config.yaml
head_dim: 32
vocab_size: 2048
tie_embeddings: true
optimizer: "adamw"
beta2: 0.99
schedule: "wsd"
decay_shape: "linear"
final_lr_fraction: 0.02
train_tokens: 171700000
MLP neurons of a small language model. Each row is named by its layer, matrix (down: output weights) and neuron, and shows model dimensions 80-143. Each number is 128 + 24 x the weight over its row's rms, rounded and kept within 0 to 255.
A block is one neuron, or neurons of one layer that tend to fire together. After each block is what it responds to, as a language model described it from the Wikipedia text at the highest values.

L2.down451 [144 120 141 153 132 149 126 105  75 131 101 105  94 103 148 136 138 116 157 144 119  94 134 103 122 121 151 137  89 140  64 113 176 124 149 127 115 109 112 113 124 148 100 155 182 140 117 179 138 127 149 146 138 138  73 148 118  88 107 142 120  99 111 115]
L2.down642 [169 153 122 137 135 121 153 159 117 107 141 110 120 147 145  63 163  84 121 140 112 147 144 171 108 138 133 152 141  73 129 115 125 110 113 106 155  96 130 171 146 152 168  98 158  99 126 184 114 145 125 115  54 161 118 141 145 147  88 126 124  74 151 134]
Responds to: Quantity words and numbers. Number words and quantifiers, often completing a split word, like in two, fif-ty, fe-w, multi-ple, les-s, or several.

L6.down389 [ 99 119 115 123 141 146 118 133 121 117 151 124  90 146 137 136 135 139 152  83  99 156 150  79 137 133  87  85 119  92  87 117  80 135 154 143  84 145 108 171 198  98 135 105 137 129 123 128  82 124 125 133 151 136 117 128 132 145 104 114 119 108 128 130]
L6.down503 [119 178 134 125 100 146 122 112 142 151 140 152  87 133 135 107 157 101 125 115 144 178  85 159 126 123 139  75  94 116 129 129 133 101 139 132 132 154 150 136 130 146 127 124 128 148  83 148  88  98 151 123 142 144 142  96 155 116  94 118 157 137 145 115]
L6.down656 [ 89 113 137 127 114 145 131 123  95 140 178 109 128 142  93 147 164 162 109 132  63 173  65 106 122 130 136 109 145 141 134 125 193 192 111 115 126 141  97 111 126 129 123 141 147 114 151 133 111 118 134 110 105 142 122 127 123 129  78 121 133 127 154 114]
L6.down752 [ 82 115 153 156 130  83 104 130 127 122 108  98 114  90 136 124 139 113  73 132 167 131 124 140 175 131 133  66 126 100 137 112 105  99 125 141 118 122 116 161 161 142 132  99  84 137 106 125 139 177 173 151 132 130 103 142 104 118 151 108 120 132 163 171]
Responds to: Modal auxiliaries and negation. Modals, auxiliaries and negation that come before a main verb, such as would, must, should, may, not and n't; also the not in notably or noteworthy, and well in "as well as".

L7.down87 [118 133 103 134 155 118 143 132 156 131 130 146 137 133  97 156 117  83 100 110  85 121 142 107 141 170 121 152 114 151 150 121 133 127 107 101 168 156 124 168 129 103 124 141 129 152 123 111 112 109 104 156 190 128 144 158 112 175  59 134 121 145  70 116]
L7.down271 [136 141 123 137 165 113 147 110 102 126 109 121 151 119 150 115  96 187 168 113 152 132 106 145 179 110 133  96 132 137  72 128 135 160 130 144 106 131 140 160 127  93 132 142 143 119  73 132 175 132 165 144 137 107 160 117  85 165 140 121 139 120  86 129]
L7.down291 [162 104 164 113 134  68 113  96 128 104 104 128 131 127 139 134 106 101 136 137 140 135 108 147 164 125 121  76 133 111 123 115 116 129 135  89 124 111 109 148 127 125 104 137 131 166 115 128  94 130 115 149 186 138  86 131 118 143 139 135 111 164 117  99]
L7.down356 [151 115 201 128 113 116  83 128 154 143  98  79 154 121 109 126 147 104 131 127 138 123 131 106 137 117 145 117 129 112 152 137 129 128  96 102 115 128 104 152 137 140 172 102 160 135 121 127 123 120 129 158 177 109 151 162 160 126 139 163 122 152 167 131]
L7.down366 [159  99 136 164 163 144 102 158 136 121 110 139 167 135 132 114 136 127 130 123 147 105 128 139 117 141 146 178 124 136 138 131 142 131 143 119 117 109 132 164  88 153 135 141 140 107 137 114 134 142 129  97 153 137 146 118 143 164 141 115 139 151 116  62]
L7.down401 [ 98 132 147 154 145 109 117 138 165  99 117  87 155 139  92 135 132 128  97 128 124  85 166 147 153 133 130 100 134 127 124 153 104 108 105 158 121 134 121 147 137 141 177 117 134 180 147 116 113  97 138 109 135 133 103 125 124 145  77 112 146 158 123 207]
L7.down503 [136 103 113 127 119  95 128  89 153 155 107  99 126 156 121 124 146  96 102 134 135 175 126 142 110 107 142  74 123 106 136 163 124 145 154 133 123 162 131 121  83 114 113 130 147 128  78 124  63 129 112  83 179 121 113 104 120 131 142 130 160 124 127 135]
L7.down562 [ 52 123 100 132 125  96  94 128 124  90 128 147 113  99  83 128 100 132 126 105 116 123 100 121 149 149 150 116  98 135 129 123 156 136 137 134 135 167 137 147 147 133 134 124 169 144 119 149 141 199 121 116 148  83 129 102  98 118 133 128 116 152 156 153]
Responds to: Heading closers and predictable word-pieces. Closing == of Wikipedia section headings (See also, History, Demographics), plus mid-word fragments like vi in province/video and ta in details/Australia.

L2.down474 [101 175 106 144 155 131 158 132 156 116 124 103 102 140 103  97 123  80  81 146  94 135 153  96  59 153 110 123 118 106 134 104  95 110 142 149 137 145 115 165 122  87 122 129 134 116 147 106 114 188 153 156 125 140 143 133  76 152 106 116 163 152 132 106]
L2.down715 [114 156 138 108 138 148 134 172 159 160 151 111 112 127 144 137 106 154 114 134  84 102 133  77  85 142 118 139 141 133 146 128 179 129 180 138  98 111 125 149 105 116 116 112 110 168 135 114 113 144 101 138 151 140 100 108 151 123 160 125 133  77 108 129]
Responds to: Mid-word letter fragments. Short one- or two-letter pieces (g, c, p, ar) in mid-word, usually right after a prefix piece like ex, re, de, di: di-g-ital, ex-p-ansion, re-b-els.

L7.down130 [136 150 130 122  99 133 155 137 130 120 147 103 103 133 125 144 131 135 143 131 128 137 128 176 121 170 126 155  86 147 137 120 103 114 158 111 128 109 131 138 129 112 113 131 107 106 164 125 142  41 128 133 175 145 129 119 123 156 125 104  89 128  93 141]
L7.down184 [ 92 137 128  96 110 133  97 146 147 149 116 151 102 154 159 141 140 126 123 153 138  73 134 103 100  99  84  69 155 130 135 114 129  89 170 132 102 110 107 119 118 123 124 117 129 134 153  90 148 143 178  99 199 125 149 165 158 154 137  91  90 123 141 130]
L7.down266 [ 98 143 123 136 104 154 118 134 143  98 133 156 126 114 145 139 130 141 128 148 133  98 162 162  89 120 125  49 113 156 143 121 107 152  93 129 128 135 124 127  57 126 118 133 161 100 139 140 126 125 152  92 224 180 126  86 121 152 153  96 126 128  99 150]
L7.down330 [107 136  94 150 150 121 113 101 124 102 149 109  96  81 139 130 137 140 119 142 136 131 160 135 154  90 116  85 142 133 130 123 128 133 115  81 133 119 160 148 182  95 143 165  95 115 105 164 120 118 110 150  80 141  93 102 101 128 100 157 112 124 132 137]
L7.down343 [123 146 113 129 112 144 107 157 114 132 150 108 167 106 173 113  95 112 133 123 106 118 134 122  95 159 126 163 147 149 123 132 175 171 128  97 189 102 119 103 136  97 121 151  76  95 135 128 163 175 110 111 111 125 116  97 140  99 130 113 162 133 101 118]
L7.down376 [119 122 113  91 154 108 104 131 102 107 120  73 126 166 123 144 117 152 122 124 134  93 129 146  89 163 141  98 112 137 136 164 148 138 108 136 178 118 146 100 130 141  77 159  96 149 109 145 147 142 143 114 121  78 126 103 138 165 144  93 150 136 110 111]
L7.down391 [105 122 140 180 182 120  79  98 149 131 111 104 105  94 150 125 175 138  86 122 114 113 130 124 118 161 123 134  78 124 127 152 136 147 113 132 159 131 105 132 147 150  96 144 112  98 129 124 162 131 142 119 176 163 120 111 149 118  99 130 151 128 108 171]
L7.down417 [161 140 123 159 108 122 154 172 102 115 100 125  96 134 108 114 160 165 157 104  73 120  88 135 107 135 122 125 132 122 144 139 132 119 114 155  77 124 138 134 118 105 153 140 122  98 147 117 109 129 111 137 171 112 131 137 118 157 159 126 102 126 115 113]
Responds to: Table row start. The pipe opening a new table row in track lists and standings, mostly before row 10 or 8, plus mid-word fragments such as aircraft, starring, slavery.

L2.down190 [147 161 133 102 138  97 154 190  92 151 138 167 128 135 180 129 156  85 122 135 104 157  93 119 106 134 135 165 147 127 138 116 132 125  90 118 117 157 138 152 147  99 153 180  93  97 148 145 134 128 145  98  83 138 151 172 187 132 150  91 148 131 135 129]
L2.down405 [135  92 111 118 131 151 145 139 116 100 140 140 120 112 125 153 137 150 133 144 154 113 129 111  99 155 157 121 109 131 135 125 125 140 117  87 147 110 132 142 153 103  88 101 139 113 132 127 138 177 108 130 152 140 168 153 146 109 127 105 143 166 141 136]
Responds to: Mid-word "st" fragments. Subword pieces in the middle or end of split words, mostly "st" (dynasty, two-stage, stylist), also "se" (staircase, phase) and "ter" (long-term).

L6.down33 [117 133 150 149 144  95 110 145 161  96 127 137 133 144 140 119  93 134 138 173 129 123 144 128 134 129 111 116 163 146 136 154  81 118 106  91 104 147 128 150 133 114 150 179  82 125 123 148 107 122 118 153 200  95  86 153 133  83 121 129 160  98  85 155]
L6.down328 [128 144 148 154 103 157 150 148 106 126 155 136 137  97 105 158 141 122  99  91 135 146 116  86 155 172 148 194 124 163 128 135  89  95  95 112 104 153 153  90 170 107  63 149 112 161  90 178 128 156 131 122 114 110 148 131 114 135 145 148  83 139 128 130]
L6.down511 [ 91 142 107 126 148 107 123 148 114 156 129 136 129 148 180 132 127 152 118 105 125 158 160 109  80 122 113 104 150 118 158 122  84 101 149 129 117 128 127 157 159  64  99 101 147 105 152 136 115  96 150 134 130 134 134 166 149 116 123 127 120  93 113 154]
L6.down643 [129 131 118 146 113 139 149 104 145 165 138 103 146 128 161 129 118 157 132 147 124 121 187 106  97 121 147 110 137 106  98 168 144 188 113 120 116 148 159 159 114 133 153 133 119 139 109 115  95 153 120 136 128 137 133 147 148  82 121 145 110 117 125 127]
Responds to: Word-initial prefix fragments. Opening pieces of longer words split into tokens, mostly "st" as in study, stream, strong, stayed; also some-, inter-, most.

L7.down119 [ 87 135 108 148 175  62  84 113 123 144 171 147 129  80 141 115 149 147  73 112 105 122 102 123 119 104 104 177 125 125 117 170 132 132 159 138 146 149 114 162 114 133 130 122 153 114 134 137 119 148 155 114 139 164 103 143 118 183  95 119 139 135 108 136]
L7.down308 [ 86 159 102 135 133 101 153 160 113 125 150 146 129  89 138 130 133 134 129 141 167 129 101 146 108 138 108 154  92 155 115 123  78 139 148 110 134 114 129  47 129 127 135 134 100  94 111 104 134 125 161 152 138 122 126 115  97 113 170 169 151 166 126 162]
L7.down384 [152 113 117 154 145 125 139  90  85 159 112 129 118 116 148 134 119 109 134 169 180 120 183 119 129 149 120 170 117 149 121 113 137 138 139 160 116 139 132  86 142 140 113 121 142 109 137 118 103 135 111 130 123 154 165 172 148 141 126  96 125 106 145 162]
L7.down439 [119 141 136 145 115 163  86 123 141 130 123 101 129 145 103 143 174 161 109 145 137 138  98 117 129  68 128 123 125 109 142 142 126 154 103 105 115 143 125 146 118 107 110 128 116 154 122 111 125  92 156 183 109 139 120  98 171 138 122 104  92 125 132 130]
L7.down527 [104 146 104 123 198 121 110 155 100 119 124 128 101  99 157 155 163 159 126 155 157 136  97 106 148 114 118 108  98 109 143 134  87 145 122 166 138 129 170 116 143 147 114 138 109  80 105 114 151 106 111 168 177 105 163 134 140 159 129 140  93 168 109 124]
L7.down534 [ 98  76 122 107 158 114 129 122 102 112  92 112  51 110 138 107 122 129 113 164 118 125 102 125  91 158 115 172  89 123 147 113 126 134 135 102 153 137 149 128 120 151 167 117 106 129 157 101 112  95  83 139 127  88 137 156 106 126 153  88 125 153  97 179]
L7.down653 [142 123 126 134 166 128 130 135  87 116 150 142 142 152 128 127 163 121 140 105 138  50 131 154 133 108 131 170 138 157  88 137 142 131 167 160  93 162 129 157 127 143 136 119 138  90 142 123  90 128 157 113 175  83  79 111 146 181  98 108 140 118 105  96]
L7.down753 [131 153 154 150 139 130 122 106 146 125  96 152 132 140 152 121  86 105 177  98 134 153 151 156 168 116  89 145 115 119  75 151 148 108 134 135 115 143 115 117 138 162 137 114 113 131 150 149 127 104  86 166 151 132 161 127 159 137 140  80 156  74 136 122]
Responds to: Mid-word continuation fragments. Short word-internal pieces continuing a word, especially "li" after the prefix re- or dis-, as in re-li-efs, re-li-gious and dis-li-ke; also gu-itar and app-roached.

L2.down83 [125  87 101 157 121 140 117 145 101 149 127 145 132 136 147 126 111 122 165 110 138 114 124 161 135 131 113 127 101 130 121 168 123 113 126 139 100 124 150 147 129 121 124 178 114  73 118 115 126 120 108 151 182 121 154 113 141 125 122 134 135 109 149 122]
L2.down198 [100 118 154 137 152 115 157 161 140 176  94 129 138 109 157  99 165 152 148 103 128 122 109 145 132 131 118 120 160  94 134 143 135 110 101 127  71 118 132  88 107 123 128 202 100 115 134  98 124 145 100 157  88 146 140  84 147 146 151 137 148 127 150 104]
Responds to: Adverb -ly suffix. The -ly or -ally suffix piece that completes a split adverb, such as serious-ly, large-ly, tradition-ally; also a clause-initial he after a date, and endings of split words like Sil-ver.

L6.down39 [115 118 141  67  88 134 126 127 103 157 107 154 119 130 164 106 126 157  84 105 115 148 135 125 130 130 129 168 124 164  71 129 131 157 145  87 122 124 100 168  66 167 132 103  96 138 118  88 116  92 122 124 166 136 110 154 160 125 157 126 148 102 134 136]
L6.down89 [128  94 172 132  68 109 130 140 127 131 119 133  93 146 134 154  83 117 137 166 107 147 159 112 165 131 136 175 128 116 105 153  62 113 133 159 115 136 155 153 130 113 126 118 107 154 120 161 118 131 157 118 149 160 117 116 160 101 191 123 132  93  85 128]
L6.down132 [126 176 110 131 114 147  80  98 105 152 158 139 165  96 160  86 136 152 122 134 130 146 109 141 147 119 136  94  97 107  70 132 159 157 116 117 121 111 135 156 133 114 161  68  75 104  89 114 130 105 143 105 181 118  90 163 140 155 122  93 111 101 115 135]
L6.down217 [108 123 168 132 130 114  99 176 134 147 114 139 131  94 138 118 144 142 121 158 142 113 110  89 108 159 125 122 141 106 132 118  89 144 123 119  82 129 108 168 139 112 128 148 156 157 115 124 121 149 126 125 207 117 125 105 108 109 133 132 106 153 128 121]
Responds to: Comparatives and word fragments. Degree words starting comparisons, like more in more than or more difficult and great in greater or greatly, plus mid-word fragments (pre-mi-ered, co-ast, Ra-th-friland).

L7.down26 [154 143 159 146 120 143 166  89 168 100  90 146 105 108 108 135 102 127 127 172 154 127 117 116 120 116 113 134 110 129 139 117 113  86  68 115 122 112 150 172 166 128 126 108 127 131 133 126 154 135 129 188  31 157 120  97 102 142  90 128 131 155 145 120]
L7.down210 [130 143 120 132 188 151  97 107 118 140  99 109 114  79 192 167 190 143 113 104 129 116 149 161 130 161 178  80 103 115 135 130 125 119 109 120 129 142  99 144 154 136 105 155 152 134 117  97 122 168  95 166  23 123 134 122 105 128 111 134 149 112 111 179]
L7.down394 [104 143 152 157 108 174 112 121 124 140 156 106 146 138 157  95 128 106 121 136 112 157 115 151 138 135 126 121 152 156 121 160 115 126 158 116 125 108 123 102 119 139 120 131 127 153 148 112  90 172 126 121 135 136 101 184 142 160 122 139  87 122 109 150]
L7.down403 [115 170  77 137 105 153 121 133 125 155 157 105 148  93 102 114 116  74 116 117 128 137 164 116 124 113 174 144  84 139 102 122 128 107 129 152 120  98 137 146 118 116 122  89 153 129 131  78  99 160 183 127 171 101 108 142 110  84  91 172 139 135 125  96]
L7.down510 [136 109 164 151 115 132 116 153  93 150 180  91 141 144 160  63 148 112 133 181 131 109 156 141  96 119 144 110 186 161 142 116 169 135 128 124 151  91 119 141 141 114 139  92 135  86 100 133 103 143 138 155 140 147 127 132 162 131 126 127 117 156 130 166]
L7.down570 [ 67 133  79  90 144 122 127 100 150 150 124 113 104 154  99 114 107 114  69 168 153 131 108  88  69 129 137 101 135 113 116 141 148 128 114 124 162 133 133 130 132 136 130  97 121 186 122 133  92 116 119 141  98 126 111 105 160  93 122 122 112 126  71 131]
L7.down611 [119 124  92  87 139 144 126  76  59 111 148 107 115 127 146 156 123 159 102 193 111 114 155 120 115 167 143 140 131 173  97 105 125 163 114 121 132 125 147 146 140  95 107 143 169 103 132 166 103 124 120 144 137 137 123 138 140  90 186 123 153 106 117 182]
L7.down614 [134 177 105 123 123 148 128 112 129 132 150 146 129 112 139  67 137  97 126 166 143 127 142 138 149 148 162  65 138  84 162 127 113 137 102 115 142 125 120 112 206 108 129 113 129 147 160 141 105 141 150 174   0 146 148 116 149 121 132 146 117 128 138 132]
Responds to: Quantifiers and ordinal determiners. Quantifier, superlative and ordinal words (often split mid-word) that begin a partitive or comparative phrase, such as most of, one of the, any other, next day.

L2.down173 [117 121 164 130  91 110 138 122 138 166 109 158 113 167  99  97 149 172 102 108 139 135  94  89 119 191 140 136 174 142 134 141 123 102 153 115 151  87 134 129 124 149 123 139 127  79 106 116 133 104 166 143 118 130 131 158 118 159  98 138 163 122 121  94]
L2.down256 [118 137 103 137 114 117 159 131 124 155 133 156 161 165  86 126 141  97 129 157 118 138  65 139 162 135 137 127 143 157 151 127 106  65 115 154 136 123 115 107  99 113 186 164  92 141 166 124 113 159 117  98 144 151 151 121 139 120 110 101 122 142 126 118]
Responds to: Closing heading equals signs. Closing == / === / ==== marks that end Wikipedia section titles like Career, Background or Casting; more weakly, word-start fragments such as pro in professors, protection, prosecutor.

L6.down44 [115 189 120 104 129 108 136 120 110 129 149 120 121 127 101 126  93 150 153  90 113  96 128 161 200 132 145 215 120 154  91 114 160  91 118 157 145 117 103 127 115 130 139 100 131 131 114 159  98 170 131 127 200 111  82 153  99 156 109 101 128  86 125 169]
L6.down397 [148 127 124 102 162 137 121 156  65 134 134 165 151 114 121 108 123 153 141  98 121 140  67 158 164 141 126 125 117 143 151 155 159 129 101 165 107  72 113  87 145 130  99 118  94 122 126 104 164  97 152 125 124 157 111 128  71 167 157 110 150 115 119 126]
L6.down468 [140 123 159  96 160 165 151 132 124 124 131 125 109  97 130 144 105 158 130 125 118 135 120 140 119 122 127 113 134 140 133 156 172 134 118 102 112  74  75 104 136 141 136 120 134 119 109 154 110 143 118  99 124 148 134 183  55 112  70 159 118 119 151 169]
L6.down543 [142  97 156 131 144 116 128 148 175  96 146 152 127 100 128 103 128 128 107 100 130 136 117 147  98  91 121  87  87 109 100 144 169 110 122 133 111 132  89 167  95 139 114 128  96 152 150 127 140 150 129  79 195 119 138 150 121 138 138 144 141 138 136 155]
Responds to: Word-initial "an" token. The token "an", mostly the article an but also as the first piece of words like any, animated, analysis, antique, plus some other word-initial pieces (Mar, tr).

L7.down280 [134 160 145 165 131  92 139 125 102 100 150  92 107 136  94 111 124 120 162  89 120 128 113 136 176 127 151 130 135 118 133 113 138 102 133 109  92 134 152 167  77 115 117 183  97 138 108 110 140 138  96  95 151 121 106 105 120 153 129 166 138 130  93 119]
L7.down385 [147 130 146 122 143 117 168 127 130 133 136 141 150 112 115 152 127 123 154 109 127 131  90 152 129 124 123 139  98 144 112 105 141  91 102  56 149 128 151 114 105 130 141 122  86 117  64 152  86 134 119 108 138 156 136 131 119 153 137 135 134 162 132 106]
L7.down422 [102 179 128 193 105 129 159 127 145 141 136  95 145 137 166 143  75 152 113 150 105 144 166 118 156 130  99 108 120 104 103  86 155 110 124 104 118 125 170 142 117  94 105 168 114 117 147 109 125 104  97  83 143  84 150 164 124  98 119 137 133 125 121  80]
L7.down443 [151 194 104 176 107 107  97 126 143 120 125  92 117 173 211  94 146 103 120 105 133 123 136 126 125 132 166  92 168 174 137 133 130 136 167 122 138 129 104 101 124 142 132 140 128 140  92 110 105 151 124 122  83 100 105 120 177 142 136 168 113 152 128 122]
L7.down466 [119 126 133 124 168 102 195 162 125 141 150 133 103 125 171 151 135 161 109 121 175 134 125 111 121 165 137 134 172 141 117 106 139 146 127 104 101 123 136 135  99 122  99  94 129 151 116  94 120 145 165 111 160 122 114 129 103 213 117 110 109 100 135 107]
L7.down523 [ 93 147 123 125 124 112  96 136 151 178 125 115 155 128 142 162 149  89 151  66 116 139 142 160 140 117  96 154 102 108 119 150 106  92 126 135 116 125  91 127 139 124 126 148  81 139 168 110 133 128 123 101 149 118 153 126 106  87 131  94 153 126 135 163]
L7.down672 [121 181 122  98 104 114 163 147 130 148 193 140 106 116 154 121 122 106 125 111 121 134 121 121 124 130 123 184  97 132 118 134 124 119 117 135 127  67 149 140 134 129 136 133  82  66 182 160 150 111 138 117 150  63 106 162 115 151 160  99 136 120 132 105]
L7.down679 [130 148 103  94 126 146 123 175 126 136 154 142 146 138 118 115 123 165 140 107 128 131 111 110 149 124 138 176 160 141 103 107 162 166 119  97 122 131 119 157 160 102  85 141 136 122 140 142 107 154 140 115 103 139 115 165 132 149 123 153 115 198 127 127]
Responds to: Word-initial st/se fragments. Short opening fragments of a split word, mostly st or St (study, strategy, stuff, Studios), also se (seven, secretary) and re (Creek, Dreams).

L2.down641 [126 108 132 150 161  95 122 150 100 164 109 133 115  93 103 153 133 142 122 147 120 139 127  75 138  81 142  81 149 122  95 135 124 115 108 159 127 159 174  83 126  96 173 141 105 119 125 137 100 153 136 113 144 118 142 125 150 118 133 116 178 157 127 121]
L2.down738 [131 114 145 168 154 127  98 159  87 163 137 139  75 120  93 193 154 115 112 173 105 116 104  89 157 163 102 145 131 122 103 103 115 116 122 149 168 141 105 123 139 116 126  94 119 133 162 107 122 145 108 155 130  98 147 131 126 141  79 143 122 128  82 152]
Responds to: Mid-word letter fragments. Short one- or two-letter pieces inside words split oddly into many tokens, mostly consonants like l or r, e.g. Estab-l-ished, Eng-l-ish, w-ri-tten.

L6.down104 [120 144 162 129 130 124 139 114  98 122 144  98 116 129  91  82 136 122 118 121 139 110 122 157 120 126 114  85  68 136 110 136  98  99 137 130 139  97 130 102 113  91 165 153 104 133 125  96  72 159 117 167 170 156 110 178 115 159 149  85 123 122 122 130]
L6.down329 [ 84 156 134 153 123 141 114 168 136 148 117 160 152 116 138  98 188 140 122 153 103 160 117  80  96 123 146  97  98 139 121 152 122 149 164 155 127 173 104 119 134 108  79 110 118 106 128 124 139 156 124 176 142 124 154 116 110 159 107  77 102 145 109 143]
L6.down402 [185 118 129  95  80 122 145 154 132 127 165 149 144 101 102 128 170 126 136 121 182 115 138 119 164 141 130 155 148 152  71 107 143 133  99 110 157 101 134 126 104 131  61 161 160 118 122 140 144 143 110 172 152  65 120 147 146 189 139 163 124 119 117 148]
L6.down605 [135 158 137 135  95 121 105 135 111 133  94 142 123 133 137  98 130 115 154 174  78  94 159 101  85 106 140 150 128 115 107 125 127  90 121 149  93 127 151 143 121 126  75  69 167 143 168 128 112 124 131 131 142 157 126 148 153 137 143 118 105 107 141 141]
Responds to: Word-opening fragment "Li". Fires on a short first sub-word piece of a longer word, mostly Li/li as in Life in titles, little, literature, liberal, and sometimes Vi, Po, se, st.

L7.down38 [115 182 149 135 106 144 175 125 102 101 171 157 104 125 118 104 112 109 135 116 110 135 110 114 120 145 101 144 141 117 106 158 143 156 144 103 104  81 129 116 107 101 105 140 103 101 122 129 167  86 105  99 121 147 173 140 130 143 144 130 116 139 127 128]
L7.down74 [123 156  97 142 111 129 106 152 138 103 170 151 117 105 108 158 103 122 145 109 156 162 155 111 105 133 101 133  99 135 108 136 121  78 133 123  98 115 134 165 136 146 167 102 138  73 183 128  97 121 135 138 167 112 100 138 142 125 103  87 144 104 155 142]
L7.down108 [156 137 146 147 168 100  95 156 155 149  85 117 157 142 139 157 165 135  86  71 135  87 144 106 145  98 102 144 119 119 131 158 151 156  99  99 115 154 133 172 117 125 135 147 125 125 195 132  95 131  98  93 150 110 135 134 145 201 119 151 145 129 124 103]
L7.down253 [111 113 145 153 130 121 121  94 123  96 124 118 141 150 102 123 156 105  86 102 129 166 115 135 157 138 153  64 158 127 115 133 145 110 112  99 109 128 101 113 153 135 116 183 137 108 153 153 147 101  99 177  77 151 127 105 124 140  91 107 130 165 148 143]
L7.down398 [163 133 121  81 128 105  96  88 139 121 117 138 100  69  90 160 130 103 152 134 106 120 139 138 141 134 165 126 105 139 138 138 169 122 124  97 145 101 126 149 145 116 133 127  95  91 132 130 149 118 131 163  67 140 145 118 176 160 153 122 177 144 120  92]
L7.down479 [126 136 154 166 145 128  73 116 143 105 121  87 142 177 133  93 139  83 110 115 142 124 103  96  89 147 111  83 144 130 132 138 174  93 131 119 123 178 120 150 154 121 142 126 110 124 150 157 117 129 112 120 137 121  92  87 170 162 108  95 149 115 131 134]
L7.down632 [127 130  83 173  98  73 113 115 143 106 111 116 151 107 146 134 146  89  93 162 115 134 119 115 141 119 143 138 137 108 124 105 152 125 147 129 139 131 120 177 119 132 123 116 147 136 128 132 107 129 111 165 106 121 106  96 125 136 126 165 143 144 148  93]
L7.down676 [107 143  94 135 141 123 112 126 115 149 116  81 162 110 130 130 143 134 103 128 107 133 107 175 120  95 150 112 107 113 152 137 117 163 115 133 156 123 111 130 149 144 145 127 126 108 116 135  75 147 113 133  87 109 165 148 128 117 135  92 138 166 163 121]
Responds to: Negation and mid-word pieces. The t of n't contractions (don't, wouldn't, didn't) and not after do or did, plus inner word pieces like er in federal.

L7.down60 [143 107 110 160 184 137 146 111 119 144 105 114  90 102 143 209  62 114 186 154 115 127 124 169 132 139 135 161 130  98 120 139  97 138 116 109 146 187 127 124 135 126 104  94 101 133 123 123 122 102 133 122 161  93 111 101 111 168 127 143 138 123 112 124]
L7.down146 [155 148 142 137 159 141 150 122 147 142 122 139 132 143 119 126 135 133 115  60 114 127 134 123 149 112 158 109 152 165 142 175 117 106  97 116 110 145 113 145 188 138 128 141 125 122 121 133 108 154 103 137 156 162 143 146 121 145 119 136 187 127  80 164]
L7.down286 [147 162 133 131 122 125 175 142 147 109 134 126 142 157 145 118 118 136 123 131 142 145 114 102 113 132 135 107 155 155 132 118  99 113 136 129 134  80 137 116 136 111 107 141 112 109  87 145 119 126 119 100 162 141  94 134 180 104 141 159 140 152 132 155]
L7.down445 [103  89 141 146 139 134 143 134 142 124 133 129 119 124 132 162 146 126 129 141 129 147 111 119 134 126 132 176 128  94 116 115 143 143 151 160 132 146 107  87 143 105 113 109 148 115 139 146 113 112 113 126 179 127 157 107 117 144 132  84 121 118 152 160]
L7.down452 [159 159 119 131 133 153 139 124 153 118  70 146 149 154 108 147 125 118 117  96 158 100  99 151 114 131 126  98 101 120 135 112 141 108 119 126 116 136 117 113 138 120 132  91 123 142 145 103 126 133 141 119 177  94 160 102 139 105 128 144 148 151 175 126]
L7.down537 [166 144 111 123 179 111 148 145 149 140 125 117 162 134 129 126 124 114 129 120 129 150  84 181 136 147 178  87 133 137  81 137 116 111 121  73 123 119 125 119 141  83 137 152 127 108 104 124 120  91 122 123 191 126 156 100 104 133 102 130 104 147 110 129]
L7.down547 [147  96 150 148 116 106 139 111 129 115 168 160 112 134 154 122 123 150 106 108  77 114 111 139 136 152  97 224 138 174 137 168 145 109 161 152 122 139 146 112 139  92 157  96  82 106 146 151 111 127 100 100  79  90 123 152 128 142 138 122 128 102 131  69]
L7.down724 [134 121 142 156 116 101 139 129 171 158 113 162 110 171 126 131 147 126 100 115  91 137 160 136 145 121 121  97 112 160 116 107 114  91 127 159 101 135 123 195  98 151 157 138  90 167 100 155 120  89 100 123 190 147 113 124 177 146 111 131 105 169 147  94]
Responds to: Article "an" tokens. The token "an" after a preposition or verb, both as the article (in an increase, is an elite) and starting words (any, antenna), plus scattered mid-word pieces.

L6.down38 [131 152 156 195 119 178 147 120 139 111  92 127 149 158 124 153 127 137  94 134 113 147 144 109 172 102 108  85 171 133  97 126 166  94 111 142 104  99 134 143  98 111 125 138 125 130 124 151 135 130 124 150 201 120 119 102 163 138 107 141 162 120 144 120]
L6.down109 [123 119 112 121  83 117 154 168 122 154 147 133 127 136 144 116 120 110  99 175 121 136 159 135 176 140 112 125 137 145 141 127 100 126 120 130  97 165 140  90 131 117  95 122 115 148 137 147 117 140 111 120 151 118 128 126 163 141 148  86 117 133 101 121]
L6.down133 [125 149 137 113 123 124 135 159 156 163 106  96 164 116  95  84  99 126 137 123 128 135 134 116 135 129 171 146 154 123 101 118 129 101 110 144 105 142 153 123 115 119 114 137 136 126 151 119 119 115 135 122 172 145 109 147 102 116 113 131 181  82 120 113]
L6.down444 [117 139 143 139 121 162  99 157 146 127 171 131 108 132 107 122 153 139 147 143 115 144  79  91 104  99 132 120 139 148  93 115 132 133 174 122 114 159 137 118 137 140 130 124 101 101  71 141  99 131 119 171 238 114  67  94 130 106 134  98  94 147 129 100]
Responds to: Word continuations and heading markers. Fires on the word piece right after an opening "s"/"S" (S-er-ies, s-ho-uld, s-equ-ence), and on closing == or === of Wikipedia section headings.

L2.down120 [163 152 147 135 138  72 164 120 119 162 136 137 112 151 116 128 137 116 145 124 153 164  94 142 111 143 124 135  94  78 166 177 162 101 134 162  99 148 134 165 126  83 138 155 169  97 118 117 112 133 151 163 130 124 104 175 139 101  85 110 176 122 126 103]
L2.down312 [ 96 168 163 128 122 122 106 100 151 106 165 111 136 129 101 131  98 144 111 118  90 112 105 123 105 182 119 126  85 136 140 171 127 136  92 113 144  90 109 125 126 139 139  77 118  99 163 129 131 136 128 125 156 138 143 165 108 144 141 164 135 149  86 105]
Responds to: Article "an" and word pieces. The article an, especially in "was an American/Indian" opening lines, and an starting words (anxiety, anthropologist); also mid-word pieces like em, ur, ver.